MLP neurons of a small language model. Each row is named by its layer, matrix (gate and up: input weights; down: output weights) and neuron, and shows model dimensions 32-159. Each number is 200 + 40 x the weight over its row's rms, rounded and kept within 0 to 999. A neuron's up and down rows have the sign that makes its largest values positive.
After each neuron's rows, "fires on" lists the tokens most often at its 100 highest values on Wikipedia text that the model never trained on.

L12.gate87,217,254,237,197,220,142,193,174,167,210,252,188,217,179,271,201,168,290,207,226,166,201,171,91,187,195,268,127,206,230,162,206,232,174,232,250,185,248,251,199,239,163,229,166,180,200,217,269,250,211,203,267,167,221,188,222,107,201,213,154,217,184,219,180,237,159,194,241,226,115,256,191,176,193,193,165,216,216,163,249,211,230,283,212,197,214,191,209,171,286,224,149,238,169,226,173,193,216,225,224,197,219,248,179,196,115,95,155,194,191,252,156,112,169,187,286,230,180,178,258,198,246,193,293,127,247,169,212
L12.up87,201,185,201,181,234,252,192,279,202,163,135,227,164,140,299,226,178,273,250,227,193,187,206,137,175,217,211,242,165,109,198,204,249,223,180,202,244,213,191,174,195,273,127,251,180,252,273,298,220,202,291,240,201,174,226,227,175,188,151,219,227,220,198,205,152,183,223,199,141,266,219,259,121,187,233,229,186,235,210,259,240,198,180,230,137,238,209,153,285,189,146,243,258,196,165,202,126,210,237,144,204,199,242,234,167,140,248,170,194,197,175,255,211,204,221,220,228,182,241,167,199,157,231,228,168,261,226,172
L12.down87,202,290,222,191,220,158,203,223,207,144,134,182,159,212,228,243,134,224,228,202,230,221,195,120,167,175,245,200,190,213,191,189,300,194,230,216,231,237,177,180,208,158,160,177,192,180,146,126,247,198,177,138,253,233,154,212,212,202,207,241,237,210,184,220,195,235,190,199,247,199,192,235,136,246,219,164,205,97,241,277,230,165,204,133,193,211,217,210,209,233,202,265,269,148,231,190,159,216,189,156,264,194,189,274,184,158,176,192,200,217,245,159,179,199,231,223,159,78,148,197,251,199,157,123,198,215,197,136
fires on: " the", "o"

L12.gate430,215,298,218,206,188,216,174,209,317,160,189,194,174,240,266,259,191,225,188,200,205,241,228,174,130,158,206,90,208,225,181,191,257,206,268,237,212,170,238,196,225,184,166,110,224,169,219,273,184,195,276,230,190,246,225,201,190,137,173,226,249,215,301,219,228,176,229,197,205,239,183,222,228,224,245,228,285,211,180,202,225,213,247,145,232,233,163,159,197,157,157,134,190,188,253,196,224,221,206,183,217,278,191,319,229,239,243,204,193,186,196,158,224,161,195,190,183,210,207,184,216,276,201,221,229,287,165,257
L12.up430,150,211,218,227,86,205,240,212,205,211,190,186,125,220,205,171,183,218,182,247,230,170,200,202,130,160,218,241,196,202,234,148,198,224,195,280,178,200,182,242,162,213,164,236,259,210,191,192,205,254,242,220,224,264,192,216,229,194,175,173,176,263,253,170,112,184,198,192,242,258,203,228,272,288,234,236,245,123,218,164,193,143,280,228,243,232,246,167,263,252,239,234,211,267,237,245,176,148,216,193,206,277,177,271,191,232,162,278,155,191,183,175,245,183,162,297,182,207,219,190,160,215,271,151,196,230,287,176
L12.down430,159,187,172,180,212,220,215,221,251,212,191,202,142,257,304,192,218,196,188,187,195,183,219,171,92,195,239,190,197,244,195,86,167,205,251,71,180,159,164,212,200,232,196,127,213,219,152,148,184,179,206,218,133,212,167,235,131,188,167,288,173,207,169,180,164,201,174,225,148,256,234,201,224,159,228,145,173,245,201,258,195,237,198,190,217,173,223,196,126,196,211,243,239,183,186,229,186,222,200,305,174,172,223,133,229,238,231,222,246,206,227,152,208,151,193,189,260,144,199,200,257,208,242,207,249,219,195,226
fires on: " The", ".", " the", " a", " his", ","

L4.gate858,146,120,176,210,149,223,202,239,223,144,162,195,199,204,152,214,209,287,229,181,168,191,191,185,195,273,253,166,208,192,252,207,179,209,226,243,180,177,245,210,254,199,192,237,236,230,170,262,197,199,185,166,253,149,262,169,127,203,172,150,248,308,168,161,184,179,257,218,209,216,172,186,158,250,152,243,231,113,144,215,310,238,213,276,224,243,168,286,205,190,100,228,239,217,288,289,243,177,125,208,249,291,196,217,178,214,183,161,202,208,232,189,204,139,224,196,220,185,202,213,249,184,224,184,275,188,157,189
L4.up858,166,196,148,219,228,202,222,227,156,209,242,230,256,182,227,261,170,248,232,207,212,221,163,194,177,213,120,213,177,189,239,200,166,184,202,282,162,132,177,201,242,229,175,177,224,271,211,175,196,157,216,294,228,185,200,197,165,157,213,236,231,258,172,259,155,221,147,131,190,184,165,199,216,137,213,202,255,147,159,267,248,255,204,217,261,193,124,159,218,132,245,218,214,224,218,186,229,208,168,217,171,285,169,271,222,191,181,190,160,151,248,222,217,271,167,173,235,196,270,237,185,183,225,187,284,220,205,219
L4.down858,202,310,199,203,168,182,199,236,219,196,211,193,172,132,174,266,120,234,263,246,192,217,279,216,136,153,144,218,164,170,197,191,179,198,236,220,144,186,268,248,187,188,228,218,188,258,178,264,232,198,226,141,236,147,191,177,205,196,207,215,197,183,194,186,198,218,152,150,241,219,243,203,263,96,204,208,242,249,188,282,211,157,212,216,249,223,201,183,234,229,279,255,197,168,191,162,213,141,178,161,223,200,168,231,238,238,244,145,256,179,199,174,151,217,131,197,178,122,162,199,128,160,234,178,148,196,186,195
fires on: "le", "tern", "u", "on", "st", "re"

L12.gate237,273,153,236,168,217,198,161,109,261,196,166,235,168,127,220,205,223,177,256,201,207,193,192,194,188,173,197,140,192,152,188,93,176,177,169,213,188,232,216,112,197,180,227,189,142,187,242,259,189,163,221,103,180,194,185,186,177,168,146,211,169,270,187,139,153,136,205,199,146,236,257,246,188,226,200,203,206,234,256,196,217,132,226,158,203,166,248,199,156,243,149,175,199,236,181,215,226,227,180,195,218,234,134,179,202,286,165,238,254,149,176,206,196,246,206,112,231,126,200,217,162,214,184,198,252,197,134,136
L12.up237,146,230,145,239,178,290,164,192,173,211,163,198,229,222,101,221,209,269,180,203,267,184,177,216,191,242,170,178,218,221,187,197,291,243,185,224,209,244,266,217,242,173,109,132,187,208,188,167,231,190,234,199,170,254,264,214,232,221,213,177,162,196,185,224,287,273,226,178,230,208,204,165,268,205,218,280,220,237,208,164,232,193,164,156,250,209,277,282,195,229,150,234,95,215,168,217,159,173,214,183,203,166,223,164,175,201,157,238,209,205,187,189,210,224,131,187,173,201,166,215,184,260,192,232,168,225,209,229
L12.down237,210,208,137,172,235,225,186,170,185,249,187,214,192,208,190,155,167,193,179,255,191,219,171,207,171,181,155,243,244,197,237,155,257,166,145,254,186,223,181,281,163,161,198,310,229,169,267,257,126,180,193,186,132,201,213,169,206,160,228,201,159,187,209,124,60,170,126,165,172,230,234,187,122,195,157,226,220,253,194,197,144,175,282,145,229,186,140,235,208,214,234,251,178,236,211,168,212,252,162,221,156,171,174,153,196,180,247,198,164,191,236,179,254,208,249,176,300,232,131,172,257,247,253,216,162,219,112,224
fires on: "-", " the", " The", " in"

L11.gate98,246,238,185,174,167,143,210,173,131,206,144,176,180,236,150,176,203,177,256,214,250,187,219,186,154,234,229,206,180,206,195,164,215,278,254,263,276,201,265,187,216,222,223,194,229,170,284,194,235,209,225,208,151,212,205,212,180,204,205,139,260,129,154,188,164,290,274,206,121,203,132,150,246,251,229,217,182,216,172,213,211,174,162,204,236,182,230,243,219,162,255,159,232,211,182,260,165,176,157,218,220,200,163,124,272,168,196,238,200,234,200,210,178,189,221,248,218,149,206,258,205,260,236,265,227,288,232,242
L11.up98,208,234,204,218,229,155,261,205,143,204,190,204,232,147,300,221,196,159,209,212,137,161,171,188,267,272,215,202,144,181,235,226,240,254,218,186,245,200,204,241,249,188,134,188,216,178,222,295,150,208,163,186,216,188,208,214,184,200,194,216,178,179,157,236,252,194,255,93,215,241,199,225,197,194,188,214,242,217,180,249,177,219,136,208,178,177,134,192,169,157,134,226,187,267,207,280,198,178,214,131,163,184,204,246,220,182,276,214,213,188,164,236,292,243,168,283,199,250,190,241,198,160,200,190,189,183,141,125
L11.down98,200,173,235,219,185,144,173,148,253,190,159,174,210,295,171,215,195,242,167,184,203,246,194,126,182,194,241,200,251,111,198,215,228,182,184,295,224,163,211,148,196,219,207,208,246,253,147,248,174,186,189,173,172,165,174,274,226,57,167,256,220,207,177,222,165,197,165,274,226,121,136,189,193,191,285,133,187,166,127,226,269,197,202,252,267,197,278,192,129,170,235,207,181,171,187,215,201,179,246,216,188,187,226,256,199,195,175,217,168,202,200,182,217,216,246,97,149,169,247,200,216,211,253,249,187,210,210,176
fires on: " the", " of", "w"

L5.gate103,222,202,160,224,118,193,223,189,241,249,225,213,167,210,129,237,242,190,245,174,174,235,195,139,256,280,194,174,217,189,163,244,230,240,220,133,222,141,236,246,189,211,206,281,236,212,188,208,209,185,218,204,181,257,213,197,188,183,206,204,200,252,226,217,187,208,238,235,233,308,228,233,221,288,183,202,214,192,159,290,222,239,226,202,148,193,221,220,184,197,162,240,268,272,239,216,249,175,170,212,210,213,199,287,219,181,178,161,235,271,177,300,195,214,220,234,121,250,281,216,175,206,249,284,249,198,296,197
L5.up103,198,209,145,197,106,260,197,167,206,188,246,253,235,220,204,240,151,231,247,245,185,236,239,194,175,268,217,152,194,209,249,209,178,210,278,171,191,138,228,209,179,192,167,170,189,166,252,250,221,133,242,258,210,226,300,224,178,197,217,250,171,188,163,229,227,203,152,188,230,210,132,221,154,178,231,228,161,213,205,263,116,214,239,220,210,279,258,206,253,221,205,179,220,223,244,207,191,148,211,186,222,269,281,264,226,215,149,239,206,303,244,282,176,191,192,228,151,105,194,210,208,174,215,186,233,222,205,220
L5.down103,218,192,154,241,259,221,162,226,201,214,116,151,191,100,188,174,274,121,210,198,123,240,184,159,209,192,202,177,215,199,127,231,251,201,194,219,164,224,171,172,147,220,196,186,207,285,236,196,239,248,230,158,221,210,209,237,183,199,178,187,173,194,210,139,155,202,264,231,126,197,264,261,182,119,223,220,199,208,218,194,131,182,224,259,219,252,164,200,231,202,216,303,247,207,121,154,172,154,121,216,160,169,192,210,241,262,216,241,183,190,218,234,213,216,156,222,248,248,235,187,244,262,197,185,168,194,228,178
fires on: "re", "|---|---|---|", "ir", "om", "le", "is"

L12.gate16,168,226,179,226,150,159,178,197,189,186,112,172,153,236,255,209,190,131,122,256,177,213,169,163,162,183,153,141,258,259,245,220,195,197,183,204,114,182,240,174,265,186,189,161,257,186,240,192,154,99,147,135,229,276,142,174,185,219,234,80,229,203,265,216,176,165,217,176,211,155,197,150,205,243,180,196,198,168,178,209,185,203,188,116,235,150,157,257,189,149,137,209,200,173,274,156,176,218,271,176,202,223,205,248,251,196,222,119,218,234,170,151,192,237,224,226,244,150,219,213,201,216,226,194,204,162,160,205
L12.up16,222,244,152,207,242,217,252,182,234,191,262,196,190,132,186,188,158,151,231,234,182,210,202,201,210,195,212,99,245,241,315,188,249,185,121,199,214,178,190,211,176,222,194,244,198,242,195,219,233,259,241,169,232,236,203,149,178,262,166,272,183,228,106,164,172,309,184,206,209,222,279,273,165,282,171,256,190,210,178,219,192,241,204,248,247,215,209,122,166,240,193,199,214,229,201,242,219,194,187,145,190,202,160,198,242,167,201,237,175,195,213,249,203,195,209,217,248,225,255,181,178,263,265,253,214,240,230,173
L12.down16,178,184,213,164,196,149,249,194,214,204,163,222,143,184,127,194,224,136,225,208,181,197,269,186,216,259,173,254,130,189,223,147,193,228,223,275,210,232,223,173,126,178,165,219,184,225,226,185,178,221,268,226,129,126,168,162,233,271,234,272,139,247,146,209,209,210,147,124,168,230,216,192,214,261,215,165,250,249,182,183,191,226,210,241,198,147,130,247,155,229,189,190,251,195,170,183,218,151,201,118,232,158,228,261,259,268,188,203,196,185,172,86,170,195,183,209,171,208,272,226,204,207,199,223,109,133,188,219
fires on: " the", " |", "|", " a"

L12.gate441,115,119,168,136,264,198,178,168,177,216,242,156,182,208,172,148,307,181,145,153,161,248,206,135,179,240,195,226,160,201,221,162,162,126,222,195,192,219,251,241,173,197,172,212,175,324,176,173,156,205,196,174,219,142,194,234,228,197,180,192,159,258,225,206,229,127,249,232,184,195,263,201,185,218,188,172,232,160,251,214,269,193,220,210,271,188,209,196,202,176,206,208,200,248,209,216,190,211,251,222,248,207,182,171,150,223,207,211,233,234,98,237,142,203,194,225,194,199,219,133,199,202,178,247,225,148,243,242
L12.up441,239,222,187,102,221,195,211,175,159,186,219,107,199,253,184,177,284,168,191,219,195,161,150,175,189,268,156,194,278,227,213,205,301,232,199,168,138,235,113,219,111,174,185,204,148,222,229,175,191,170,204,209,57,202,248,227,178,213,164,188,166,184,212,177,266,231,176,210,167,136,244,205,291,226,191,142,153,201,226,250,201,224,209,190,213,136,224,199,223,218,233,261,168,230,216,161,167,228,256,208,199,170,230,142,235,247,229,209,207,158,210,242,275,219,187,88,207,228,194,197,199,205,233,233,185,291,204,280
L12.down441,179,155,206,177,289,257,175,221,202,198,216,162,194,217,229,301,282,133,34,193,170,223,181,201,192,119,238,159,221,236,231,182,167,199,208,195,178,238,196,258,166,190,164,201,244,232,121,97,181,202,214,181,273,180,116,178,212,176,202,214,242,275,162,199,246,242,154,113,247,261,225,207,171,224,170,204,165,187,257,186,181,118,236,234,180,218,197,226,197,193,111,217,206,144,247,246,185,168,226,235,223,254,223,221,195,247,154,162,178,225,174,222,178,171,171,186,201,246,217,224,207,217,196,205,163,218,207,221
fires on: " moved", " p", " set", "ed", "ing", "ried"

L8.gate37,146,198,196,133,188,287,257,293,175,171,219,207,163,230,172,212,137,319,183,191,235,277,193,240,154,212,215,170,167,184,254,173,246,186,176,169,125,150,278,191,202,218,249,185,220,220,244,147,208,213,112,177,171,196,191,165,200,151,278,201,217,181,190,155,196,152,196,192,297,220,200,301,192,252,177,102,152,159,161,234,147,230,208,214,170,243,230,173,224,218,171,219,142,204,136,204,188,232,285,159,163,238,186,235,222,196,240,210,199,216,132,193,200,159,215,202,188,212,214,185,204,195,191,163,223,198,271,216
L8.up37,151,298,257,252,205,221,150,202,262,254,199,225,166,240,189,118,163,224,279,146,234,295,186,242,251,197,219,233,111,216,169,211,211,207,145,194,237,278,245,127,246,124,177,240,172,236,223,163,222,244,261,163,177,182,183,202,206,189,264,224,191,247,236,214,166,248,226,190,215,166,204,242,192,195,168,193,172,188,151,275,166,202,157,273,240,197,196,168,167,193,192,186,231,188,241,182,203,188,258,163,224,230,214,198,265,243,237,235,245,204,284,265,273,218,273,256,260,211,266,191,273,171,208,191,207,180,150,230
L8.down37,197,239,244,173,218,167,205,232,201,145,133,207,215,132,205,172,192,180,162,225,222,163,124,216,208,188,228,152,227,215,132,244,213,240,248,168,167,194,202,206,184,220,240,231,121,279,242,140,219,182,198,239,218,175,155,276,218,208,201,258,182,245,173,192,232,194,246,215,215,182,153,194,201,217,227,194,287,177,180,210,230,217,237,224,184,220,167,177,179,204,213,249,190,206,207,189,209,143,324,210,142,183,258,203,184,108,266,150,148,268,106,211,135,161,205,318,152,101,229,206,187,148,216,181,180,214,248,148
fires on: " any", " other", " both", " some", " every", " either"

L4.gate232,243,210,174,170,173,197,210,228,228,221,209,263,202,179,206,242,215,116,222,169,216,240,279,150,178,215,166,196,175,166,191,200,260,176,206,158,217,144,202,233,200,172,163,172,143,232,210,175,223,171,171,157,172,173,194,183,213,232,195,176,163,141,199,234,224,92,220,189,117,257,240,229,191,256,176,164,200,192,233,156,106,201,165,246,269,156,207,179,145,152,152,183,223,218,120,160,157,101,216,179,186,197,111,262,223,174,183,218,125,207,191,178,236,114,139,183,194,172,188,251,163,208,157,209,232,226,119,200
L4.up232,216,256,179,92,202,197,249,138,231,215,169,172,175,148,258,221,184,208,213,226,288,179,173,193,209,224,160,240,238,199,191,141,201,322,239,244,208,192,179,188,266,140,194,237,230,228,219,249,145,147,167,218,177,292,186,203,171,184,252,252,270,163,184,174,200,181,159,172,258,303,179,165,269,204,265,227,227,148,255,149,193,216,123,144,232,213,151,248,236,187,185,235,171,204,210,151,184,231,236,214,230,234,213,170,188,200,174,174,174,235,256,157,147,154,259,257,279,214,188,287,233,165,119,179,176,221,218,182
L4.down232,242,222,206,153,180,156,179,174,240,225,198,154,27,134,263,161,200,256,179,186,202,184,186,243,272,257,171,167,164,205,221,190,134,193,239,164,170,221,197,210,242,194,142,181,249,214,155,285,166,157,197,273,176,168,202,280,178,130,206,181,221,157,231,163,234,219,166,177,240,197,189,256,126,241,193,213,252,198,228,236,239,187,232,202,213,246,205,253,199,144,216,181,219,178,246,230,246,187,204,281,193,152,181,166,228,177,190,245,226,177,230,130,247,153,146,154,222,205,211,295,261,198,172,136,198,230,233,206
fires on: "===", " ==", " ===", "==", "====", " ===="

L11.gate204,240,272,268,171,170,171,184,224,178,223,136,229,167,204,196,227,178,283,225,253,250,138,206,209,197,216,218,162,293,238,177,153,192,166,245,199,207,216,207,117,139,197,219,202,219,286,195,265,178,164,245,225,203,169,197,217,160,189,144,169,255,232,222,267,136,168,222,256,217,165,248,159,160,216,255,223,205,248,197,312,239,177,171,116,192,254,232,205,184,208,230,191,255,210,231,274,203,210,218,255,168,223,221,286,216,193,232,216,249,212,193,214,213,211,166,247,222,193,199,189,165,174,213,167,239,184,91,183
L11.up204,218,261,233,227,168,217,138,188,230,226,141,167,151,244,207,235,184,252,108,233,233,170,164,207,223,185,207,203,261,160,158,168,249,253,219,228,230,216,125,218,229,199,204,200,165,215,208,186,248,169,253,256,217,226,201,222,234,158,199,131,218,222,175,176,152,215,232,233,320,204,222,171,138,232,208,261,167,168,174,163,202,262,237,162,208,183,192,236,152,173,170,223,170,195,229,247,197,115,135,229,213,256,162,208,277,212,185,189,241,178,184,197,265,278,204,124,222,222,189,275,152,253,222,183,157,129,203,200
L11.down204,147,214,147,167,204,146,229,165,151,165,85,209,236,225,235,242,214,177,227,239,201,193,273,240,191,225,133,302,169,201,208,201,179,134,173,208,177,158,276,211,207,217,172,215,249,191,139,200,205,196,252,216,106,185,228,145,216,294,239,230,190,247,222,208,211,127,150,249,153,213,240,196,235,286,223,166,244,192,205,273,185,230,180,103,223,196,189,203,248,236,196,208,200,213,174,180,245,231,312,214,165,206,201,130,196,234,215,135,210,226,203,193,202,190,200,233,200,209,212,207,221,172,211,237,188,172,152,136
fires on: " to", " the", " its", " his", " a", " near"

L8.gate8,200,152,211,232,240,238,175,194,175,285,184,162,164,122,200,210,206,166,187,212,291,225,177,157,219,253,210,180,216,207,192,185,155,283,194,266,243,220,202,200,268,134,189,139,238,208,209,254,223,241,238,225,170,217,192,176,238,130,250,156,275,167,219,260,166,256,188,279,221,260,249,69,206,171,230,141,139,226,153,231,195,233,212,185,257,207,203,216,167,158,222,223,201,245,184,194,130,250,192,209,201,196,190,250,207,173,182,172,150,181,162,238,265,177,204,150,224,229,297,234,182,234,205,132,205,159,207,205
L8.up8,194,147,222,263,188,205,235,136,149,231,151,160,183,140,219,218,185,158,171,215,204,234,241,204,143,261,188,215,222,143,188,172,185,214,213,216,261,196,217,152,188,105,219,125,261,234,208,291,209,247,255,213,155,191,198,217,223,159,162,154,216,150,233,199,200,198,147,206,177,166,203,125,197,160,144,212,209,195,163,212,178,253,207,240,162,221,245,145,108,176,149,210,142,241,175,184,176,183,213,155,182,164,200,247,221,182,169,158,167,248,199,229,183,302,202,224,262,255,259,256,283,208,166,121,226,141,168,231
L8.down8,172,169,209,184,154,165,264,147,207,251,138,174,227,230,233,134,188,223,194,207,249,263,198,174,215,213,199,304,196,174,187,210,249,199,203,216,161,199,207,197,262,255,192,145,221,164,174,201,200,234,285,263,236,206,205,162,237,127,259,162,282,172,272,234,225,231,182,241,235,201,333,129,202,218,226,211,160,126,214,240,206,279,208,146,234,197,200,210,216,232,173,315,152,244,156,200,212,115,141,114,200,247,167,217,202,215,138,206,228,183,173,197,183,215,168,201,144,182,209,241,198,254,157,156,191,196,245,201
fires on: "\n"

L3.gate461,208,149,153,169,239,136,214,208,317,246,150,186,207,119,201,223,226,182,198,188,254,205,245,176,173,191,222,161,158,215,209,182,216,220,135,196,216,151,265,173,285,158,194,116,150,163,267,180,234,129,198,136,208,266,229,232,173,252,169,215,182,178,148,230,255,204,190,223,178,201,217,213,188,181,198,187,218,193,265,196,175,262,174,193,233,221,147,246,172,252,174,259,190,185,156,197,183,135,230,238,176,300,243,184,203,189,201,206,156,221,206,160,134,175,128,208,241,184,162,167,188,198,259,241,281,167,152,226
L3.up461,145,200,144,108,173,233,225,177,208,167,214,223,189,286,230,184,164,160,177,190,215,184,161,148,130,149,306,215,244,212,113,185,243,151,234,207,192,186,253,126,160,174,218,139,191,179,181,184,179,183,189,168,173,201,163,245,151,250,239,221,178,196,179,200,204,166,185,198,222,202,242,212,231,184,174,258,241,187,277,231,178,228,237,139,240,181,193,205,218,179,185,211,197,175,170,205,150,191,134,164,254,270,178,184,241,124,209,273,192,191,268,202,172,78,169,161,194,194,203,201,236,213,231,180,168,196,159,211
L3.down461,125,147,226,157,233,193,104,266,190,210,157,219,212,232,206,127,223,222,231,170,271,228,168,231,220,211,154,224,219,193,179,233,240,137,230,269,169,215,217,229,176,176,125,207,216,215,250,212,190,204,148,216,196,197,204,201,249,245,220,173,201,202,212,149,256,116,227,159,151,200,205,204,234,228,264,174,203,180,180,210,135,208,183,148,113,259,330,202,230,199,171,111,255,218,191,160,157,279,202,186,222,116,178,194,217,198,248,186,209,216,238,230,222,208,186,231,173,242,182,251,217,184,174,214,248,205,165,148
fires on: "===", " ===", "\n", " ====", "===="

L7.gate862,272,90,137,88,204,240,176,196,187,177,177,108,178,199,105,205,232,251,219,114,206,226,199,191,255,163,174,233,169,252,265,246,231,164,209,162,234,178,248,256,207,199,204,159,144,196,164,213,196,178,168,168,245,216,197,217,235,205,203,254,185,240,256,155,195,166,209,206,237,157,225,224,277,204,165,106,185,178,186,274,210,222,195,197,217,152,245,266,122,201,168,264,176,185,279,251,150,225,193,252,165,180,219,195,163,227,214,178,205,229,177,185,151,214,268,195,205,225,226,136,172,273,222,179,232,223,218,175
L7.up862,149,202,173,109,246,162,130,164,263,213,202,211,217,274,268,161,140,200,178,225,191,264,128,235,183,207,265,195,181,229,208,213,206,157,199,165,171,215,219,158,226,220,162,172,250,271,193,208,205,185,196,205,183,104,223,242,226,181,256,234,131,211,183,245,186,178,163,202,234,206,238,200,230,243,211,142,176,178,311,215,202,175,230,230,171,163,267,137,230,207,253,188,192,153,245,202,241,186,202,201,235,248,220,185,223,144,185,242,172,165,115,179,182,220,161,149,144,221,215,138,151,240,280,222,243,258,262,169
L7.down862,197,176,178,186,183,213,147,150,160,186,230,79,246,177,156,226,210,270,227,202,194,184,251,241,205,183,142,241,158,182,182,221,249,165,194,271,160,108,170,182,209,225,186,244,293,239,203,156,208,251,216,174,160,194,199,276,126,259,187,282,171,255,231,223,208,153,188,214,194,209,164,229,221,255,120,224,265,216,209,252,190,242,225,238,242,185,163,161,145,194,261,227,153,262,250,200,145,273,207,168,224,172,202,141,190,221,240,241,167,135,208,201,216,238,222,246,175,194,199,234,202,206,175,145,203,237,235,187
fires on: "ing", "ming", "ling", "ed"

L7.gate237,154,220,293,150,176,241,239,131,209,250,230,179,236,201,314,177,239,184,219,245,195,226,191,171,192,228,148,174,210,243,196,229,169,188,220,163,197,210,257,140,233,243,147,222,214,234,175,219,223,147,195,133,182,191,132,235,168,191,157,175,217,159,192,154,279,166,174,258,298,209,204,169,190,127,177,196,148,161,201,164,209,202,213,254,217,159,174,193,124,266,278,171,265,156,158,183,143,190,195,146,130,204,219,184,230,233,200,168,217,193,137,272,209,246,181,181,184,240,243,278,186,227,201,161,240,177,166,230
L7.up237,163,152,271,197,182,207,214,194,206,197,208,196,181,201,224,245,152,202,290,162,110,260,235,216,207,247,263,187,203,243,169,232,159,210,189,200,254,208,146,155,167,236,134,182,178,218,180,155,177,239,154,171,141,183,179,177,156,159,138,139,194,221,229,157,96,191,196,245,212,237,257,165,128,210,189,127,181,204,186,231,222,258,194,122,295,210,135,183,182,220,201,217,225,181,269,121,219,216,191,289,180,190,137,210,181,221,176,180,225,229,243,145,236,191,174,195,183,224,173,240,214,188,119,202,298,178,206,197
L7.down237,170,150,228,202,208,246,215,206,266,207,233,250,209,205,209,242,206,197,257,207,256,260,125,268,270,184,201,241,137,219,235,166,35,176,262,233,235,219,184,151,219,258,225,192,156,213,159,173,183,255,145,205,193,201,184,150,146,206,213,249,173,210,228,166,200,249,231,247,197,146,169,120,213,251,156,186,222,217,214,178,271,146,239,188,241,207,201,193,215,215,251,240,198,182,171,219,149,139,256,259,201,206,201,230,218,92,117,219,154,221,200,187,179,166,170,184,207,210,197,128,174,226,212,178,205,246,183,218
fires on: " not", " top", " any", " far", "|---|---|---|", " no"

L5.gate466,176,246,207,281,293,257,214,154,130,155,147,116,150,239,282,214,183,202,162,169,227,162,242,196,243,203,189,176,179,210,213,273,174,213,189,229,211,121,194,181,208,229,141,179,196,236,209,178,131,171,204,137,241,176,161,201,243,165,112,204,217,242,211,204,167,165,242,212,236,168,170,217,236,176,159,178,219,117,126,154,171,206,223,234,205,252,138,197,168,129,246,167,118,184,127,205,186,131,197,189,145,238,217,152,208,176,194,236,179,231,193,149,250,169,186,179,148,256,185,231,234,229,223,155,269,237,188,154
L5.up466,264,204,124,171,252,185,223,176,194,289,134,181,186,241,226,182,171,234,202,188,246,203,288,223,227,219,168,258,207,207,189,223,192,260,280,177,187,148,162,257,233,185,226,180,213,162,166,255,228,161,204,191,172,158,164,212,177,171,218,259,189,195,185,231,161,194,156,253,216,172,221,213,179,278,209,133,220,224,252,171,97,149,170,207,270,186,212,224,216,201,261,183,236,267,178,153,158,59,209,181,196,176,184,141,192,203,200,230,194,192,206,136,128,187,186,217,215,165,205,111,133,204,176,212,259,152,173,152
L5.down466,213,181,262,164,96,187,178,211,233,274,236,287,190,146,149,159,242,219,83,249,174,166,165,204,161,252,210,229,152,285,181,115,187,190,204,174,196,252,192,210,199,221,218,188,209,186,265,203,166,236,230,224,177,160,189,164,231,211,277,222,203,176,167,186,150,165,167,133,215,190,238,141,151,197,176,173,156,192,187,246,216,217,172,176,237,208,269,184,156,159,164,186,256,224,230,219,239,217,242,123,313,188,228,185,260,222,221,157,179,247,217,263,218,121,151,211,263,226,222,211,210,187,170,170,171,153,220,207
fires on: " States", " March", " May", "a", "B"

L8.gate307,213,214,279,293,203,279,195,137,211,234,120,169,202,250,263,181,212,278,187,164,226,200,146,210,235,208,176,221,269,219,108,203,160,228,212,228,196,181,268,251,170,153,155,172,227,184,217,192,247,244,186,239,198,229,196,175,229,210,177,189,186,230,216,179,177,228,161,259,204,266,273,143,201,159,126,233,202,284,113,123,210,205,156,162,205,221,235,208,187,216,207,260,187,266,244,176,247,209,160,199,160,178,187,197,177,145,208,218,222,229,169,115,244,206,166,206,203,132,214,291,206,263,201,144,191,200,243,230
L8.up307,213,169,146,170,162,250,293,214,165,210,160,216,200,176,235,206,176,217,105,237,270,235,181,210,225,215,198,170,247,155,232,96,199,222,167,244,198,230,154,234,183,195,150,136,255,243,176,232,251,222,222,205,177,187,181,180,251,186,163,234,258,187,139,196,295,229,223,218,247,200,190,152,150,164,183,181,188,280,167,241,218,165,227,254,167,246,174,141,198,113,226,238,181,237,150,114,194,132,193,178,189,211,231,245,182,201,164,157,244,249,209,145,198,146,115,209,146,165,205,244,203,246,203,175,216,210,209,252
L8.down307,252,192,191,168,152,193,249,136,155,264,0,182,199,213,211,203,207,170,250,193,297,201,238,174,157,170,188,142,206,242,191,197,196,175,161,285,177,211,141,197,202,163,178,145,161,149,161,208,248,231,260,239,127,204,190,176,264,167,177,207,261,199,174,221,248,150,220,193,268,249,197,139,200,188,199,249,207,151,189,211,231,210,183,167,202,174,213,183,167,173,254,228,224,221,226,200,189,141,182,238,147,198,209,224,281,221,193,214,222,220,232,188,178,204,215,181,102,189,252,243,207,251,166,222,185,281,216,234
fires on: "\n"